{
  "n_layer": 12,
  "d_model": 256,
  "n_head": 2,
  "n_kv_head": 2,
  "head_dim": 128,
  "d_mlp": 1024,
  "vocab_size": 2750,
  "activation": "quick_gelu",
  "norm": "layernorm",
  "norm_place": "pre",
  "norm_eps": 1e-05,
  "positions": "learned",
  "qk_norm": false,
  "attn_scale": 0.0884,
  "bias": "none",
  "tie_embeddings": true,
  "parallel_block": false,
  "extras": ["capped logits"],
  "init": "uniform",
  "init_std_qkv": 0.0408,
  "init_std_o": 0.00833,
  "init_std_up": 0.0408,
  "init_std_down": 0.00416,
  "init_out_by_depth": true,
  "optimizer": "muon_variant",
  "lr": 0.00962,
  "lr_mult_o": 2.0,
  "lr_mult_down": 2.0,
  "beta1": 0.93,
  "lr_head": 0.00621,
  "grad_clip": 2.0,
  "warmup_steps": 200,
  "schedule": "wsd",
  "decay_fraction": 0.857,
  "decay_shape": "linear",
  "final_lr_fraction": 0.0,
  "batch_tokens": 32768,
  "seq_len": 512,
  "doc_mask": true,
  "train_tokens": 349800000,
  "steps": 10676,
  "dataset": "wikipedia_en"
}
MLP neurons of a small language model. Each row is named by its layer, matrix (down: output weights) and neuron, and shows model dimensions 32-127. Each number is 500 + 25 x the weight over its row's rms, rounded and kept within 0 to 999. Numbers have three digits each.
A block is one neuron, or neurons of one layer that tend to fire together. Before each block is what it responds to, as a language model described it from the Wikipedia text at the highest values.

Responds to: Mid-clause adverbs and auxiliaries
L9.down17:481533495480539521499481504503456490538494498490461512511502507507518434521539465494521493487523522518507489489472487518514504477468492491492484480476509503521499503509492512518550528510458502506493548511486480498557510484490518520517515527545529526515483518484501489538474467472510520520
L9.down63:498467557477528533473471487529505474533497524458432503531520528496547496514467478517504491466438517502458507482497528505516495457563491488490520490484535517534507529526508481563509504487517489548447525462489527456542516477474491493506526541494531488465509524463514520506520504523474531444
L9.down231:487499520492535536512514521527460441509487520484466524479497490541559513489534524528554478516491507518497562490511508449460466512495497513527524459514492504493502484475501558510533505500488504541483518477490481509518482480481515501485486445470475526480480422465533500489487489541521500486
L9.down418:483500483536502499534534499513520542442504472455509518508510509463534497517521525570487495502463483460513514513519520519531538512534479554496474485524488469529498529497479467515486479512484463507507494510520457473495484510506517471535523505506521455510438504485492493499502478511479528530
L9.down688:511509502454521511527521475493434473507493474498519508516496482463507492475500508497544501497483538467445492509497493516534520499535499534533477533484487528520498532533511486474515485464488500521512516541505505487535483545456464494510515474489477477497497492478446513529525537476479541497
L9.down821:454545537508492535482479497450503504507502502507518463491506493501486506461502525543468524541488506459522472512507510546478491490531528494499479514506459486518488495518504506505507527509500487485521497485515497448460512467499537497513500515525482546517486508478489459483496460476512491473
L9.down832:505471528531485518512507499540496457501486549515515486522501532499495527497542490524525510522531503492471491568537497494516493520477492505532490478502502458507523456502464520489519523468497521515465521486469474478487496516471466519507507516479509483506543509490535544484521473478479519506
L9.down872:486499538502496491469519540518469478476521522493498522529482508493513531465465542490461499447478520471515463466502510471490485476506548503530507482487523477505514523498486481514491487491503495522511468544492546505462512489522448491480503499484480447515461522515498488501515495493488473544

Responds to: Verb-ending completions
L7.down113:486511458495521493503518519528530481527479525500527489511530511521519515526525519456536498471480465480483455491515493508541518484473492496495468498497491520546476501495532488520517478488484561570475485471455514487464510533502470516462534497479484505505481520530458491465497462476490503514

Responds to: Passive participle endings
L6.down3:529481526489476507479452492485517465485456493474525463533508533512510474540528519495471477490444524521570507515440504523496467479496511501475479498512496527534520498465492488487521517505514501497479513466481517475477510502452506507493469518502499521514501523517518503511466535508510546538
L6.down272:486511490521493465559491499503527470490466492545510500499475514508466476553458468477509492486519449511508478455486514484518505481473476454467448513477474514489513518534495529468444524512507484506493468504502505461491502516528545457514511505540544492545513470487484508499481506536463521511
L6.down469:506527499488483496491543458481478533470509500477499482507496482455524517475498463496455513472517498457480475531484477506477521538494452544482556461486502494485498536491541478462482517512505515510517516459431522531517531497487529535496454475432528512467517505496542487483518525506499541501
L6.down569:441508527476512508475480466524527512520478505539473510461509508486516501520498483536532483462519509518518508494496531522515492514550514455491542486460506481522536511518441510533497519476484521524522465461486532542496504503497502489525533474563523492496510518454528481491472528495473525473
L6.down622:502504509478541527526545465487499495461497481498482531522473511479515489491524498516498484422478490484525501507545539518502509508497503484501493506512511500519529467495502539531479517516489456493521433565528514508504510515483466473482508476475462491485515508495491456503498504458552474512
L6.down667:501515504524475487546456486492498491459490476480521469497531513496490509537478502490507489456485526521476456471505477536532509493529505488514502522503528517497477501455511504521499480461500509510524528518509420438480477522456503500530434547522498480518511496480515517463520477492507478497
L6.down824:498500497507478555505473522502501497519490464535475485523542516474484506503484483514523542502520461507474480503510452505506544543447496495529536528469476496536510515514494529504473448474464474502509544506511504493527482499514494514504479529529477478499492511456538506509542489505437524486
L6.down913:505469479492476493542513519487461475507481525498493484498499501488476491515461510498506485537525481518487466522518509543458487500525542521443529453503508518520519520496501467492496531508510591473491499496516517447469505478488468497518481574474490539544473493478529531482534517496475456545

Responds to: Verb endings before objects
L9.down49:507486507475504499500535483477499465487521521492517480498507519500501513514497480532473477507502512551521516478525509497508476539511528481473507479525508542513516459541477507517507509517525491540459506571526509487497490485469480496472464499489489496495518497531499489518477488528449532508
L9.down146:512501494476556497506472502460550480510500517525504542533523480469505484465440478464497489535512523517496526521446504487504529514530497480511525485516505545450494489514511501509496499522492533468421513512485525574476507485503473527457513484496488546501486464463500491550504503504514518546
L9.down186:468521496484529550494505519504505492491472497497520557514454487501485462521496511501551515459474494479520478512476481487471496530518508482469514495529545550498529490501492506527489515500488518521534507509481487509466529530402465494533464491512501512465501512482508530510524504496506491472
L9.down195:520491494466462491524535515542483478532505467476501465514513469529499472507502514484523523533492466502491497499477531511536463497522486504537523490489518515484526481525494468482493476509519525473466499489495472502530492497529529516524547505502518520532495514511532494523496516455497514490
L9.down347:482483513508525509479495511563470537536463565497514501505483482492514484529518493553554512514515510489523527491511522492509479523514474512517497477444509474516545474520476466483497488523534508496499448518489478498479518525476533478483489509506473518495533532474496496521510483477509547513
L9.down445:495494446476518427445512524537485510484494575514489469573495546493472449528481496526494517491461545511542511547499497521506478538494499532515479506494458519500498510539510525519463505512504515528475487475514482544508515500529467510500505502516483514490510505519518492514526467502471526493
L9.down647:489465478508521458530484455512514526500477469520483526545469482506490508470468473501507532464502503508521482492489506518548499554500471524533467521473506510522535559498496493502467513485504498526531522465523504473497486497483533480548491475497511495456516494500465531530508519479489536542
L9.down1014:512516482476482493513504464522504493471454521491507527499543518521458484508475545523474449456484504491512529522491509510513562492543456455489497460452476509527467558471492483506494509536537501507548514484498474481502472468497530501495533525500516482532480437520477517518515493451495484477

Responds to: Sentence adverbs
L6.down136:519495509518481454477495460538492471510550510525463509489514460518517478461500524468484490498487485533510481485465543508487524495497514458487514499499479506497504504490502541550496468444486497507506473484488467521523554510478519486480458511493492498553478530475474503540517485520481437513
L6.down151:503514463489518520510539496502473491535492503506481497514492502463470497458477460536488513523504489483470521476475515484500456513493511476469513532500479538565490507519501517508477499517526548503497517486492472513499484520496477517498485505491512535534474497488506486514502478477465539531
L6.down484:466528508532565497516500477463499508520503489470484504517526487517484466507458484571523520469490511452491495514530519528503529462519525510523479480465520507553531493487469508465491558492475483533527515499516498522512503496477463551487491518516499504511503522482508467546461501502503500483
L6.down666:490526482505505502470499472513512511534501499504486530524550510465504510521471517519513507466481507463476499460510549527501529462479502540476462505508532501510503442488544495503489541469464529511484510519533484493502502525470499475507507456473479526536476479493471423529480490519501493473
L6.down736:535481477553504483494487540522519506550486469534517493478456477532523494511464517495481492529462482495486484486512480515527509518517519475518470484535500499497513474488501485478493456483478513459524510501508534482483509521512503502494486537499461512520553459523520481526495486511522534516
L6.down874:527527428500491492514491484528502502509517519528521481510478471508485488465502448488517532513505521442518470480493499465508509500488467476517488501517484525489475521511510471486457514485546507491512559470485486483466470484517545514488483485455440497525497501483485532474522523468491478521
L6.down947:528508492522544477454487480538523502528521501540486451506477489495439488470516482520518496486519523488468497493504516522519525516503449499500567513511485508499522476495538484541491504456510469474462496478512490468513526508509506482476505478530472528475509490471499484562495493483468469498
L6.down1003:504482481479529478498489510480524482494459513552507480476527475469499504500545516515472514416493492444489496510504512477494537517519510540509513437504505490492548562462492491521492513465506431481520516516527499465505515482494497499483509458513476509505466487470522493447504535542508566504

Responds to: Split-word initial w/b
L9.down113:533501495496507460488549512450523492493468541512505512497491508530514528484507446482517493511497513487502497502514483477504495491478517503523548474481517559513495476528521513518477477512501502476483525477518473551497490465528514477490444516471466493506494496516513489512487481495453501510
L9.down210:485472489485457506440470538439486480506479522507494540497545511509519520463497527489462497504487505490491509541466543470522554548517518479467486510516454486470494501504504466512515531522479488493510532498522487536515533480476473506543561462508473520518536478493472488488480468539494477485
L9.down246:523485516530492508501480522545511468514499527466492520519512485491546468431472499524492501472562518541503484491526496489504491555498544511512503474504509478499491497503474485492477523476488493514558512558533455499519488503468508501533505529522493530544574511509511499495539537502491539488
L9.down315:545500513524514532481473473517513504522504490524530536516494528476534509512499453495514466497521471512493513529495521454528515525515483520480445491462489516480504456477507501469526524498545487439472525473538458489522497500502497489490516473509451466495511529540485476508512498516491491518
L9.down463:555533507532469522515484552479489478540454530495470493519499461501540527475489512508475481484515488523469518566507521498478477458507483514522538478475488495486503551499519481485481478506482478552510512520509492469493505515539510507483545471488451505506512532486526492433487520483504505496
L9.down596:495505517477504511540462476520514520468466506490456504506459458490476509479502488447577492471480521503506479476484505510511539531521507476489541487516487451493517488469511470447510514507510494488495487489507534498499504522484509483520522516495531495471480533490540495500537532513527474527
L9.down614:506515483495506494465509446538516509482554482437495553495505511522476503476512504464462490509529514517526535510490458494480515508540470485559535492494474534492481494470492507476520467542502481480496539470560479542517534508476491500492517456462499556479505466524523474522493534539537494485
L9.down996:480518516538522459493533519510547496511493532484492482518420479497480446499496474511528528507444512519481533509534490548522516508484475486502529494478503457506506494536520508489467505549509475491535514519519517468510493491447502504532498558506455526507513471525505507510535431514482521471

Responds to: Initial W letter-piece
L7.down306:492510526495464507497512504493538475492504563476485509489499465534459501453519541524496534487510521483491512544471491553453435474534505466503504522500468528507485475525480501485460522555499477481518529522499532520506500510509521452496508504508429524517535459490484468492547472484492516496